From a checkpoint of a small transformer trained on Wikipedia.
Size: 25 layers, 10 heads of 32, 28.3M parameters.
MLP neurons of a small language model. Each row is named by its layer, matrix (down: output weights) and neuron, and shows model dimensions 16-207. Each number is 500 + 50 x the weight over its row's rms, rounded and kept within 0 to 999. Numbers have three digits each. A neuron's up and down rows have the sign that makes its largest values positive.
Before each neuron's rows, "fires before" lists the tokens most often just after its 100 highest values on Wikipedia text that the model never trained on. A number after a token or word is its count.

fires before: " |" 56, "." 30, ":" 4
L14.down273:494510556497505635561583518487509409454510573569479502484536462469477509541513548526509512462500471604499490484492488513456497448446430535514511601480469467438437576437498462504430562525496495519564534533384470541527560468496446513478518405512459439463423426423591436459422385507527568522546532421501503529494543527576480438408552557473551527432546472442476378525423518505529475584447479519496510500455494485484505495563480511479483391471528434512454458504476410551551508479485526400489394450450588491504528554438562463505504447473409553536506480486550506542445438486382409495

fires before: "3" 64, "2" 29
L22.down245:481472467552502422465604478610454589481567443411526558381421520476441540502469455563506473499467361540508529466597501570585590588480412454451556539540380530551587516517520407512533438508476582457519549487512662517472484456577504487524550498452432486395557598466558427470486518480496556533575388477472609519540523531492518430467495459466456518489428510460524578413478510521483532541536533457490509483437492493523603497531443491566515459531498483461510565487422474556533431419527575476550398552466433488505529551433552519439435496482405487448449551606528485427576497457453389455

fires before: "0" 28, "1" 14, "2" 9, "3" 9
L15.down237:432363477428441538434483440506552476474436349484472453464513542495411518482430485476474534508544467398431464472487467503525553495412404454466464525454467561457534483471445497558448486501485556533481467615510362540449546490544428527540508470475466571483508620595504497516542609467597536505511473505403479507571575425460538438520583546472572500465523496510544543441470521531588509544423532514586533504534519631454439429645524508471558429431478461523368496485510511413443487466513508503474500488494511488464538497557528457517491575570553502486532561439495514537539492475487525517

fires before: "9" 30, "6" 8, "5" 7, "0" 7, "8" 5, "s" 5
L12.down114:402494503510478564549559608474522478543486498518500520567419507472460490443526485422477453514449459412562489542535510485581437417517492551459584509442491492528461412466568471421514488517486486483478436445578491360531418542411436510501397535492494489419579548493586428560486499383624496516536533480457491491524606520550454470446554526598509534497578533556490446389444494435441513541416491508505564479590516434523462573587428542578525527463493564517532463476474425520446591474470521414504463542466489577497510466478557499421434458509461539407575533570593472585488466539596513501

fires before: "\n" 88, " |" 4
L2.down470:578478419518551437559483417523490590484423513583517585566524602439526498553574546454398475543451527575528454471546524447538537603477505484481544483568489396439522454515506512557454501379573579529501477519465426466486535490480491501489549528476508507527479407536423522424482475436599454439520534547548509450518463511483504485422511485475479537490491447386559480451601450560494413518488430513455474410537469492547508499502474478518440531593538531512524423483526475479521602475442422507533449575477403476546549426367493395537488469516447443596478468509493628512403504366576569401

fires before: " " 69, "tion" 4
L6.down87:446447516550588510513499530495574524531447499496506471545395497555419486544512534472473532503476526525548538538484509536557471561567564468464478538350506500487451479467451527481489483570482583534567512453578481437492503534443454544487520462502535568401457361480447493533483384505436530497462649519510472494580495488571516492448477450457469531533537570492520521457528546543512499537509426484483393528483507508503455438568481444491482501622499411504436508408483480549504505475490538508506431521457395547551413483538479583529433440498445556486550539556439455385463447539561547496

fires before: " |" 69, " of" 10, " " 6, "." 5
L3.down562:501540549501388424536522492558492543543502514578478493584526638633493413474430535483470601471466429475490511467424551462553534515525460461556571599503502521494511509515358553502512493524515489506481506532446427425469502537587615516591506561537514548421535528540482476505413567512461526477572451463536394560435446541556537591395476570491478437477471447457383443523527523518455472517514544451443547508486510449498544456502440539555522502408573520441508444511496492480433519525465445550489481510462454478547508510540478565486462576487518463490493443548486432552442598501433411531

fires before: "|" 24, "4" 11, "0" 10, "3" 10, "5" 8, "1" 5
L12.down489:471543586522578428405546474635442539555507623488485496527481415475554453581499501513415480429492576506502482511512463478490539551475563552465390615528411599524438480437508539430615546548474535528560549482496519418490514502542448481488595494476520468549457510561472501446498459448517494530507536497519509467535608573484470467534560400498438450498516376527510551435537523517529606607484441499553603417479562525524516479550526556440461490521535530467523503517486538456443581519534591459553478496519551468541526534475544482477426548469461579579436533468447434463553493498489559455

fires before: "." 99
L17.down230:525452461527447471540526636576558524540493553410431460502469491510468457496494549504442531401540534507547465529488538530503588486573540518588517531455447488444565451478551513539520505619494532473553530485424637551514530450492490431522450490464459407458509599482509489453495595547522524524508507506540543619617535531504601507468483549420476560526587487407388481409513537493565491503536489495549492537498473538397487457456470511523457458442544495469540538425533455419454466479490505565478456470474467602502615566570439485487511481491391527388526607495518543478524566497487458623

fires before: " " 59, "," 12, " of" 6, "1" 4
L6.down209:474493515488532412495477484455593412580471450470450502521546467468391440511447538462525564497584475486440555538454480496536488535530482519487481563464497448492502560492560573447489463457495501492553535382538443579425339570436515472496559505444593502518541514504420422539390474496502509455497503430463462582468577539486516622426535589505496542478536479469409547514494419512401533565587521410571500575478522486503498445487462375493494538534450481469464466483471494523502513408473467487467523517531582515563438545462495431506538469564438450589549548527433544448525386513560488529

fires before: "0" 21, "3" 16, "4" 12, "5" 11, "2" 6
L15.down326:525478529475545639391446418545432496517431602538521382514571446496556527577446564489503511533458547447535490587466547546521500567330505589460494477434575541537532477512544437493461600513452494586525417552412548506427490499534421489536479520448547514563496550466469451475430549470510500461575561573554548474477486573496409474556547504545473478445443517541477524475487528557532471529459523457525517458582455498496417380527469559401536387538465537477505527542435524536508570603537600373427452514509485591497532510472525497434412513494499530560502528475533515469478548575509501544

fires before: " |" 78, " (" 17
L22.down548:440497478463456512518392566463435497408442432514423457524535578527517529427506517450497500536482486581504447514452601522447591502414511476454611485511446518495411520515458503441546434482509471468582529502517443451528585527572550583590471496586500463481481572440483484553505502488576494435527458412504565545431460503645547506477476496599491560521405420481566484454515461515518556522660571514427541500557582477479496469548611423451561509360526519441412537512544465456488572529543452504437501506437491471591621455478502515576455544478490445513544431472478559563455553545498538455

fires before: "\n" 42, "==" 6, "a" 5
L11.down336:589498481423370435463487529478443463484504470577517566558429470481523510536517545545457409489498559550546481467552574489487496479441428497520492452541487497504536507431510568475483555501499572448485481525550577464489484536573403456444546507515629534506594450526517556432486428423405503502443473452465485531494440504516481516545516455473525539483405563483469559415605467421405539530512560448455535475455511476514474498439511505420494459522488460550543510496564482462578616427546353518498531518440531437460565398660440431488633396471484502444379558494524559442495411434537503455

fires before: "4" 32, "3" 21, "5" 16, "2" 10, "6" 9, "7" 4
L22.down507:467471511509520483492456461569541496532516409483519520508517423433515416591486504474537468457442524472468474443501493525504509481542510517494532454480532500523501560495515528443512555448500568520493454410498530469471520491540517531563453505541546551511503952383538416564549427507536556584554511549460484492480600522538476449505525612505507498512427601479507426479532399484522505603483384482549483583568502518541480473627543506479457482437542532503485566498446464499481496429468530476467480500515503523516499458479509473513402468554521455493463532511523444566473465472482453428

fires before: "d" 46, "s" 12, " code" 4
L22.down434:429498469563438468544538541607504472466462523530433563486525440501400516481446492454494492514540519477466553512509462520515469502458575526560577461492527520529514436482549544618530462520460547500573528585478376537428450571376495569552489509540461473547612636523462417510489515464524553488449414507547450453524490580468424548418512454487523461543531554457507500508495551478531596575512520446489489552512492484559461491515538480432466522447540526438505544500508472515533502474427527445396410449489492411480511449404488590523379472549459469447477580449497478501530549555492536458

fires before: " " 47, "\n" 16, " —" 4
L11.down332:528486502431433374501549519620470498459564484491492488539470442494495558498385477491538515453493500515578555554569525542526554516461454491590457346594557522491438478598549513527620546569567471531572503509485494450551555541558410514538440429500520528462521400414411485513580555517526410508491503473488532534447493470495504468530497400513495526555387398545513521504533491437532497456484539442573509496450519479504517506427558519486449457464483473433413462491475542579435525461545452589525494455516535500506433467495377456484515517496496491454483498519529529415504526509519519539

fires before: "5" 58, "4" 35, "6" 6
L21.down279:590415506498584455447474513501428482566508553424563499535607400568510510501464496447509546419538562534519459439545561511362541455494471502455560539518460418488458505464552486403474571493514568527476559492545506490507447557449468401455495465448560471515432444494434510448507472482447433576537463529480506512434493494530481527408527515449561582422441510553426554493523517522512515552527464450567483473499507521488588528444469539406551531434475511518514517497536540507502627436536580501519385549479486518615573495544537537506545439465449442477478479434494521521507577473499510462

fires before: "0" 31, "3" 17, "1" 14, "4" 13, "2" 13, "5" 12
L21.down258:391533471488488501473594524655491610455473490497546460547477573491531515510548393489488449477488482421503531444544472486517476510445570429532496508532498560438466590457473572505517576431467518476517382493505429486463529491545497455528538419552512463476518519628552584430456463502492444515507409522494561501523531519548525554510623573536402573494488508556491511413563528466585484592472579513514553476476464499407500480604481511592505564553492435446542562514536438508519515414540455571425541498503346461524529497459524598445466584496512492449485578496482441446466505368453603496

fires before: "2" 39, "8" 32, "9" 7, "3" 6, "5" 6, "4" 5
L22.down66:508530441465521494570433528508485595544495594477451524495459411415515553514549480451511519507505586437497467446491576457571484495551421504495423507499465421576473521534573502479478600515462537532530505540553392417550468458407452491488537501449594562430501551467496468560406418546518483512493600500429505465541653457482497550562439506520466603500576544582499512540467476510469444510527516576516519428463480518473550480534481412502482644427489576541481527534514538521449489482547543472474536567503495509508529468439404560527493604455454549524533549530496579524513468506400445471

fires before: "|" 46, " |" 14, "\n" 10, "7" 4
L14.down34:446436518519424493420500559440490505507564574513476444485488462492515474542524491456565516445437465514583465615500529468466554530487488482483438506449398518498375471476521526489514421439455508495487503464479358506423469511510431556445462479487516475512475501477538533466495424419569579517537440409470541606447532516505456453538530582532431472443374611559476524472521478473529481500438453484520471537419551513558423478503562523536392483482490505497513525518464522498509438550473546595506406499524535460457493507529425491440473533473556546586466550471585450465504455506529520486

fires before: " |" 38, "\n" 8, " (" 8, " was" 5
L16.down628:523489521473529432467539455565528437457537520562541475507422486450399500520482511637532488575482466453546550431428511477574564411481466468475397492441483509467591462497482514482487527470526496517465520501523510568507426452559519513499500450461568533520462602471448414398471460535515555489504522506501504512482535483483484618425549523468455556486429525478541477487539550474563480612470560456646555464530590526523519481554451555407475400513415499528511452572510566420446505449516418600490538479509508494534452549500540553484575454543580469532367419480462510437509456483515560574

fires before: "%" 24, " |" 19, " −" 7, " +" 7, " " 7, "." 6
L17.down327:444372417568444457533472499540501585489528571461454524548470533448562607526556577506427532482456470447499471511423487538413456489559538602493543496524528585524520512512541441509434571528493575460522511489445622564566563557521590423456541530471490520438585462463589489596473387548543496565503595516657532562673577468546511514407487492494560408485538505497516407537410567586454543435545550449556471502507532443538494564475496525457546473448438386460405503477475498570524514490546503557532502506457504489589536555511582485528491567487443455514528506516379515502476434499490450493

fires before: " " 50, " the" 11
L12.down483:507593440597565474538432557590481586435493461488595447484532504410490505560544550410489512507517492465536549504544482526466504505479468592570579504461514506537501492485411476534578553581431470522524508472574468516472489513493474558503561484438456555516547339430473504531454425566416464559488454499449462410556360573445527536439543487481503467556468532412552477455465495465619503598489427581502590554499477539575504512433495451493429475485566428471486475401604428453490603503544471509528478463514414480579534537515553466404412451534551474509508536483479507545549471548497498530

fires before: "," 28, " of" 10, " to" 5, "ed" 5, " as" 5, "s" 4
L7.down506:540464528518411475565437536560483513499368538525516508556414479482539463567485467507445508434450445553491461520465487522462497613513508448501428457436495554510487510549501468565528563525551429435491491569524531463542461381495534405435564524532533514498571416453503536513540518575460488458559518520500472460460411558597506497514444444433440502473458500418469494498446426554556610591476495566481493490500525527452554522503487570556484521503485555477541504585480585595494606490545559551556568568487544436471447494437557418555419502542513520507443527470509466514423437527433552475

fires before: " |" 49, "\n" 27, "}" 8, " is" 7
L6.down448:499539510472562560536437417463552417563515468583399528473527497458534481583509430365435482422416559444471554540509501413460429570394539472428550539509606516546466497462530510522474534487478432397535506592530451468516595497514498474470479481496504527449554509506513484452511535476471516555537499514485438514456565451540458567540617556538548540494488495508600433529479508462458547469568495500481482429390474449540423526454456500486572425524575465433576560482437396561455581432465480459574497524484500481510510382481461425503515485481506531543471549567411463510440439462453495485

fires before: " |" 20, "\n" 17, " " 8, "–" 8, "." 7, ";" 7
L10.down82:560407518542517498491519484526385397508537478432473509444608464459513447548611426443538440431569432381533521566516528519532653497547461534595436476451423467464397498632427583557362453596523394487550472487449580577470561445495495428481492459520414509491449528531481483505493404462506553530586474425488581522487499503546511539508527560477480426511508550571516487447473526506594541543580475532502538520446529556637434438487533570572490439477495469543492458503535485503468518593518510488505447489468515466482464572537487467480516512441464498559543444492484533391581427452542409504

fires before: "s" 73, "es" 12, "ing" 4
L21.down499:559524543434577434523396562466516500561533476527520594478494541540508535539440426526514488527497464507519546510459559401518538508480552435544512432493514524415438558497483467535579485430433495524491656473536375489558425458513526596528501513455514466475493550400508473512389498514423506447372481509476506542526429430474511506473567405426572541523507503518446535460504460518537388517512431501571433427536558431608468544474532512505493496429393458523386486611461546444440464451518526458525527496545491521530587552452456525405639513507441510425581503541598446512505536519602519564

fires before: " " 45, "\n" 35
L8.down318:577463623533483492604405544495398441579512449519456459574571522416537512674529504618552477475484461443410379481495496420492492512515508585481492413542469508509422555531476523532498490553470555415431514453465509486526426479507357464405488468497491508424448592448467452546503514534594450495563534470575523482544470528483487519526533557443508525566424516501600492461475521536564444483477464540536474520382521558487508463485488509526536508484597563453509496450529461482566560620477539534545501517496562468474519477507540620506491458459460512547579505498600464471510443499597445390

fires before: " |" 25, "," 14, "–" 13, "^{(" 8, " (" 7, " " 4
L22.down595:509519412496517513398519523482482474509508513563509493545457420494507586539487505512441461562543461442584521461460470438454469633508465506510451590446445523500558475546549520538599553523448555504552488473576586550575502488579442501538511557471485574438487459492568483559415529498517477552509502534581437480394446439477557595447414381552499452495562540481436491519496511666435456536441481432521452481576583530516506511473425453450507548533597490551520437479493459547506477571386557477537503536534455381608596462505429460514469563456469477547467476520417489460545518579470422398

fires before: " " 54, "," 12, "." 4
L6.down233:516572499439469474491495420359498501573489420481543516471470538452468454526468493446453591523502482459461417525480533562536434448518545470515502462417560452471472465442511473451491513496467486485425426461518378487461451517523605570534415409460580418523550514487457465467515532529532484524613379535547569532483495516457524530467433510481552526490526527469596613492392613531437497569435557490550562467509524516449473410493503392565508507409473503628490460452542445528475507487495530585517477524505527435485459468403572520538540448584557511508571523423557545427446491532559457559

fires before: " " 59, " |" 20, " Majority" 4
L11.down107:449541462513509487529505502561512516491477388520547556480495550528430550511496577520538549447330563452508419541527478515509510481590574555520498562518502454495540430457541508412468498489525454523469415529490419561442526540434480488412465531564454514479434547468497478475478478529659458498625479539430448536419400437485530594477416611469527510457446492569521495390360511604522500515479564464533521533440529565547444505555531412494486492453506416502480592479483527518486483516476590543532515523504447500468413525542569537513495533564561661466522419377517566545524431506489565506

fires before: " " 81, "\n" 7, " Capital" 5
L11.down479:573449532428441461503475425410382426470509449544482437579496540464546466509519519459474527556465535572470476545466514539501417464479567394466555569455521288477473505471568521471474534554511466453483418524501418519483443430538498446452534535467458602425574564499523472432509572571518418475556499592559534458587497509487541545460508538501534517498434560436456430460583490509515495561526551509480505487450523512503502562401415468551542465399526412566498527562604470484534494570519529477503595528585472441521514457536491499474446457466490502458476561573535499544393458500517465497

fires before: " |" 37, "s" 24, "–" 9
L8.down185:535527502467491467537498489476452491539446482462406505423518493483513482538451442464538485446525532439573460573388505583578434492520527471569576485459608452480590636423503562546518507500482455497372544573404419440404402468567467518553540506516529446538463579425478488487493420477524547556514467488466458374472500544466530551520358565517524483446522480540458475472535476502481466495513536494445603519487547439501490453575503574513488487434451428494620458460543466581481524495496502482500428497515465433525527464469451582499368449468504513503521491515453564483521531467565471505

fires before: "ed" 33, "ing" 18, "ment" 12
L14.down67:515506527524554440578539561433510463547469341484490420479492576534429512498571517489508495490509594530486504495447514497539502464529524559488511556607554491391503423552533496505432579507491437462480505531502486491462493446500473508505594526546527596402516544519553559589474546528412578634462450428449629469470463487520532447492434486489558414467502576546427540412508581512422396526431437533532437452445557553431464472585488549540400515517480503491506494532510567576458561505597564487491581542577539501501524456535401573489541503452539575519494468486516511504427436445574491509

fires before: "0" 80, "1" 12, "2" 4
L22.down298:456538472570506475507541528645546543490549493476594465581544506509537446506461506526465492567513445539412494437488535484501502533496503520505485495630455500453464574535442561519564489411530484554509566470498629538514555559496489573562519550538536563469473620521525534493518461485577568563462469491513482530529563507558513525538515474508507443553504463526530508407525439512471502522448467557464518526516474407519487456515549481487491473457460542565515531536569489518465413486395562460457478538543537462468585424457485460570357585527583543572482545499385545490449460421460506541

fires before: "9" 49, "2" 12, "8" 9, "0" 8
L10.down383:432568510463557484530448433482590522402560329498532437510519516478508529380476496519529515478478529391533561532444558462530552455410510432534502579519501522492535443443489525445464520426408451385536560508437460499530391518528477516413468493399493483396552427525512508477469522439503544464523509488603512499436546496377427558454596463526475550470461545484472528468372502483444485516374591450531454543532502520432460495519436515453539516529510592536498472467495668500517558524458468495554509448543548503440386461546451480492490503491474522609574535492601489532507483435523480506

fires before: " " 44, " L" 6, " Clay" 4, " De" 4, "\n" 4, " G" 4
L8.down354:579470559481466423473603503540541550510464485514451443472552499417491526520465468518500422445525527454486518493396449640495591457541574456421468509420542484543428416490483501581522493416410427530478524543477511433502470496432462562470429428424526515482392480524398622479486559480492471520574404437454474551486487593548528552505540518502523469556405560520516474468455445475583530533534475489465410478566545602500509436512633457482514474448585475531616434477511496470494543585521454525503517470467446434502557498533409445528542551489437448536497516466563545491467549470417531502

fires before: "," 22, "." 16, " in" 8, " of" 5, " on" 4
L17.down435:532572383535461539455523397459508434547435437529579451498582512542532474544544469529555519486517517530546478414477495594520546498525573512471469533482554505416542486475526497489529461449492494483390486460547449523551526478674559540484531442554612601516529528543596520527513546485446429583535543522534514527566514454543514482514488556422565484548460499473555409537493508579515476566516596523440548542510567547573402480456485488560508431534552488483541598575504502506443504445516518519607477496482534562430503502440530487550595390575499468487537489444480491514465500567467488541

fires before: "s" 48, "ed" 12, "ing" 5, " to" 4, "ll" 4
L17.down471:563486499459525478526530478499515408488518505410487533599608578511430599521635407556554469564509499569561447546469502515547485418465592554512497519510534475470545501447491389465516578501467463582483582497556463508475499458511522466502398525517502518501478559499493594552525531541495539559433435498511617417458503487398415551376510403531497509515489480528482501520509573562529530478459523442616506576575534468591509495569541451465443512472461451495559449527551560438472510520518531440430563498559460592492446561508465479533472568441409496522487459421493464448535555528541555502

fires before: " |" 40, "\n" 22
L21.down231:527481513522498525587478553579478507491464456519453525497522512507493492510490558509523496468506557547424508524458463460508540312349526448433560519524615469541545518478502443593474576570444503438424498549476409478496530463503394431392500507473523487547450641439462492431479533584510432511652536540509505500492457513519535536562534520511460505517581464483523503519415513465492505499498502512475497472460532501507523516532518493558476461451395456592474542478418429450458450519485472520612443489489556534599534448547552508523462595464506443579455449534460476487487490508564503538

fires before: " " 65, " the" 10
L6.down123:498567439435485500491643489487488562560449466519543523571450424453448499560414516491484556518630515513439426434483510525424477526443535486524550505455499503440537418450538501469526499491475506549553420443630444547497441574489472471549446482543554473555510429502547558552481472523619430549464555538481533561488378488499537584513472581455468566545526488466507668523503510446520470451527645442512525511489503495460581471483399447493516487508493462496484491493493447524498487468503528521525570553534542513588344538507434505473517463517498527479517514512484507559508498498482440513

fires before: " " 48, " |" 38, "0" 5
L11.down486:542460408514552512440521542619499512534539668503427545517488513493506562594582548564486535423466499505481405479451540467444458486519502460444497399630667469522452525517474519508500485438459494490502508461456558523604531493489488485500457558587500403553535420453481416446581552531391605520582588475554460467468486492595382547548449471513473546438562445573563503577514511482502523509477487503494536582466580503626480544528505390605436503463467472488408496456472494523453503431456468493559550593498495520526492488529515514488502545511536536434435501474474452342453515572497394461

fires before: "1" 23, "9" 21, "2" 11, ":" 9
L21.down496:535488469468453507562446541558560536605481446530427551497459377460506499429577494470508436539337473450486504447518454541450553493470556519509401515489543524384442499551507413508550512530489501489533573502486540461476478519478479528439440620461518412468465558521517539497397556574538444450459436516432460580539570486534475532437546540533515536488516513429537518501467548509494456505521567524373513485463483533479518472445628386503538498503482471473423518408501465588533571491533507421504462491463536488511406544499499471535447471467511489441543540428485450444403495520490465491

fires before: "." 29, "′" 18, " |" 7, ":" 4
L17.down295:501508484547526472458432521452557362503562459498532553533451470510491418526418524598504448461499483464554530526489512475516474418512476453545499511457481484472513440508543609560488463505492487572437476476453583595538462540536567336480500520519455503513460569507451441525459486453539413484553529525515486475519539422489435467524413530508524408530557481476561484473544566553598514451460411402563497432484460478526447387475544493516452572571470469528478435497486514423477528512549512527361598389529488443506620453481455482517476452398619511540605402484411557539470460480549481483

fires before: "." 26, "," 14, " in" 8, " and" 7, "\n" 5
L12.down463:406579551500442442458453514441573585425497447524534480569493522558464492455401552441456483529485503609519500442415585488552524419547499570369461470368553496443516503553483553458509445523517571503511559571489387394444527517498578469460544520529524456428540648503534447412589513407544561507653411540519553502572596445563548602389495595432498519509480474500508564460423580536526504566507560489476465454507558531539490511415495547511497529564544492459592535565468540488506547496473502585531510508465471548502465495532453523494458533488469520611516461496475571502463464446373477523

fires before: " " 38, "." 20, " |" 16, "---|---|---|---|" 4
L16.down366:464511549490408481587486495512563498466542521456539556500493547573532513425558474477508562510425580548503495408579454490507444531490397485503532501591627493531556560448571426559446509525434450444594480500496549522429513495522473488357536522416551533404519489572425473533533508517516470427516493537493472559535557535588422563509505431438595518584555439612524482542496462517507488537506575505562447526422487418511505540373523432486578432435469479471473439486550511541592457569435487543520511511574516522566537510459575395501466553500464538488509531400459488497528465501478557555

fires before: " of" 19, "," 17, "." 14, " and" 6, " in" 5
L12.down377:426485382502459457412512581459480571596473503627414592574471384474509439507520557513471490432476458509509483415518452518477458459525415515538557512403501504522480480516498494514514533467562460424465486485616656507571579492477595492460551642545607654513536425546527513579520524446489564546532566536484530578471426550516479474499500526527499449487505487578472594514511458534514508555503453549544496537461546541583451495484528472488479543483525495467532520500476502518546573509549546573460460483528466464453475442574580505560436519599547516440435507519546462466526488572481527503

fires before: "." 76, "′" 4
L21.down28:530442519527455452402504546533467517587499460433467384471471513569489510552457429445492562510487514514481559449462516553468529458405493481537503483456452506462522430466535497515480487554505460400574454494527635464529438468462544426452510558546507394452498571486449590580500516470454496503545528455552498446539482460484592507493591482445437490488497414493553500476460487369548488512557537575493551550462605554463525598408478525438503496449450470524517548540539434502436538553442529486546513488497404437491563466521533509455328530544484570490533481502481458509495476466517537556

fires before: "2" 40, "1" 28, "3" 8, "8" 6, "5" 4, "7" 4
L16.down487:545514478488526461541479439503617438532419539517486510374526556528494454451418443458553541536514509543500441534454470492570551452478599465568469488488520552487431498483430531547496549487506563522476491490523589486548543514374438459464497495413485488515430479453532473469500427480544606426398509468464524551464416629498485530467559411456551480414437520579446491490556473450391511511478572468441524615540587488443503469419531510454519482506475435526405471482420487526544506502478468482495465504513522479453437529540480479481497527456464579511481528410510546541463563531477507499

fires before: "\n" 31, " |" 8, " is" 8, " and" 6, " was" 5
L6.down599:497444561521587521482552627550513512521459532481495404485502478530614508545519458571482469540490494600510486450481503510546599556451493511536537475527510438486507457553542529529536521496504546470543544386488525535497549397493423509399461438488464526532489458498519522569475485578494443519511521433476539561469479392587468534536494517478515471483472549491542493435421472481588421508521440463442517542461423444528533506523565485536430430453398499521459538444502552505465422549468488553507527461370528491453355495477524581500444492457566544540508610471527429400466455486516479515

fires before: "9" 52, "8" 12, "7" 10, "4" 7, "5" 4
L2.down452:518495466421516438514472508482535520508478485542551473446565436423497512418502371430496584540534559495456558609499565542535505523451606572458570572595448470491438602505468508610425481472551499505477518517537557497518510573519491504506469474467554531444577506438477563419453535461535621479483543525556576540555506521458565479495505488512527482528487546443460518432423521487470501588475577439523519523551460531510520533533493527539505501540447524438449444402483427581454511497524478484470455495605535483416448468560433531469458513492475444482548495512533579481534450473476413631

fires before: "0" 23, "3" 20, "4" 16, "5" 15, "2" 13, "1" 13
L21.down478:450458362496526394520464468552539473643527442448546403495421445459546498495529504488446428445437537536471540495512473537471580567492451430390490524495433513462505428450540450523395564527428558539513457577493574508562459636526455561475519492508452483470453662605512565488459549516478494512492479488397578521559579538475529496432531471457539507505455471521488520418505582516470523656543531530468535475535581469458548557519529494471480539512463458405473544465522531542482463505405599545460520552433495519374494494552502525589447562535517539465509557520523480483506444538526458538

fires before: "–" 43, " |" 31, ":" 6, "," 4
L17.down166:554499493543586444514551380442483520512528466528544492576458495495495386541520542531518535454547456442444544526514544519456520481536513515462513482530419465572505533527485525390437509513449533479375475558453473470527418508472504501434508493634568523474490518533532476559593469522587470506520438522539442517483480416529511502452371629562631407535445562427515569434469509590435499527471463601577621486577503474466567536518552521483490495620463445592470483504467461519448487572507474535501501548540538384457522487477497410488408534564502561522482486541512536482527517514469481443

fires before: " " 36, "\n" 26, "." 8, " |" 8
L6.down185:449425499496527585412558462536507471546504491491548524501497517557442515529548505432441430498552513456455499452532557564533516418561595495469498552514504567542481505509533524493469513490543478513542463560510614507543458529446429453534525484427526539506544489596511581545509535580480553474521439522515557389381537424403524556460548560509547563436408572480536508513561511569445502389579497488552491482478576494569469537445474446535532534552521535578498534429570394598468611510570429486514538538550511499501469460553493520498484499473494533629427562544529542605451485493470521530

fires before: "0" 72, "1" 14, "2" 4
L21.down277:466522493404538508400428466511517558561449571488486526526543448539506447449622500514437449571532480537436480533581573510555535618499488481499485514480501440553487488514461481561527534464496527567551475508480707512535484510558431536438606467508421544475444551613473578579519445491445527551437516516481505461481503551525619492523575523398501514486463587537483562521501521409493514619523542492493474473424440482519483458488423479457501446493415474502444535544457409475521508578505458440520463565472461479449451467485557579514521525495422494523500516508447542507509457497529533508

fires before: "." 46, "′" 25, " |" 7, " (#" 4
L22.down612:484461503519407500465480505543467451510485625421382504509468445516491529499474441505470533554473545459459542549479422446519542536460490508537517570522434460565495475473374478528472491551464482639466489471562500470543517495559528402462591463533532458498509649531447426657509493540450487506469604471415391524507477436572480542464498546439487508525495484573562452461476519487495525467397574440417405510510434511488446458418445476522481534606400468497472446532606540499448477461506527438423485473467445500486522590455505526596444502451447472467498447476518452509478538447497542501

fires before: "." 34, " |" 24, " " 6
L22.down76:628393507506575503507458557499541566516566595480498425461482508503494504499524514527518539500506507470514535397576513491551492433375456399531496489540548483538573481454496484625598533556512484604509568480496628544523447437432524496434522441498476507441554536571589499484542478485506530518544482482406539479529479559406624504450625466478483507572469505551546479454510499477460461406541423527524414524479551500507522578468443480437579426488544516541524495507554487503476472517436537600544556513467448568605451500499486543499487546522515544511424520566512570489556599385511471495

fires before: "\n" 45, ":" 21, " |" 10, "s" 9
L12.down613:473533451470481487518496430567581550534478398482486508502550521509427454464462513544579424514501516430486537452415402518532438450450514539603429544535486505526477474496466531485403426536393474499473466554521424530532487447632500508509426427551565488442549607478476501493549480510559529518520524473454462514509522504522456375523542447460534560520517505445438501468440548432596482583509547500484550534523508478546364636509443439468531592463539423555485474519501522574502430472494558521473477478630432432519471555453523528463403583444492421556473532471510568522454516474524495513

fires before: "1" 32, "9" 29, "2" 20, "0" 5
L14.down191:471589550508572558473533443550505533443470510493470438470537489422541525543508485437539455476469564456490554480524541519511536585481545426486479467561457625502495471471531447414610467543467557446611522507423604568489512415489453491513522441461565520541581571595499478500448459519461421578501512537528510557422542593519417489583556576474442491585522462561462559517405503491445531490433524526433519520488510512473479456531466510524500428506411503534392446498559539566456527478463551478564418477425541488453388461596509486450441471551528516520470513511575602450433474536521386506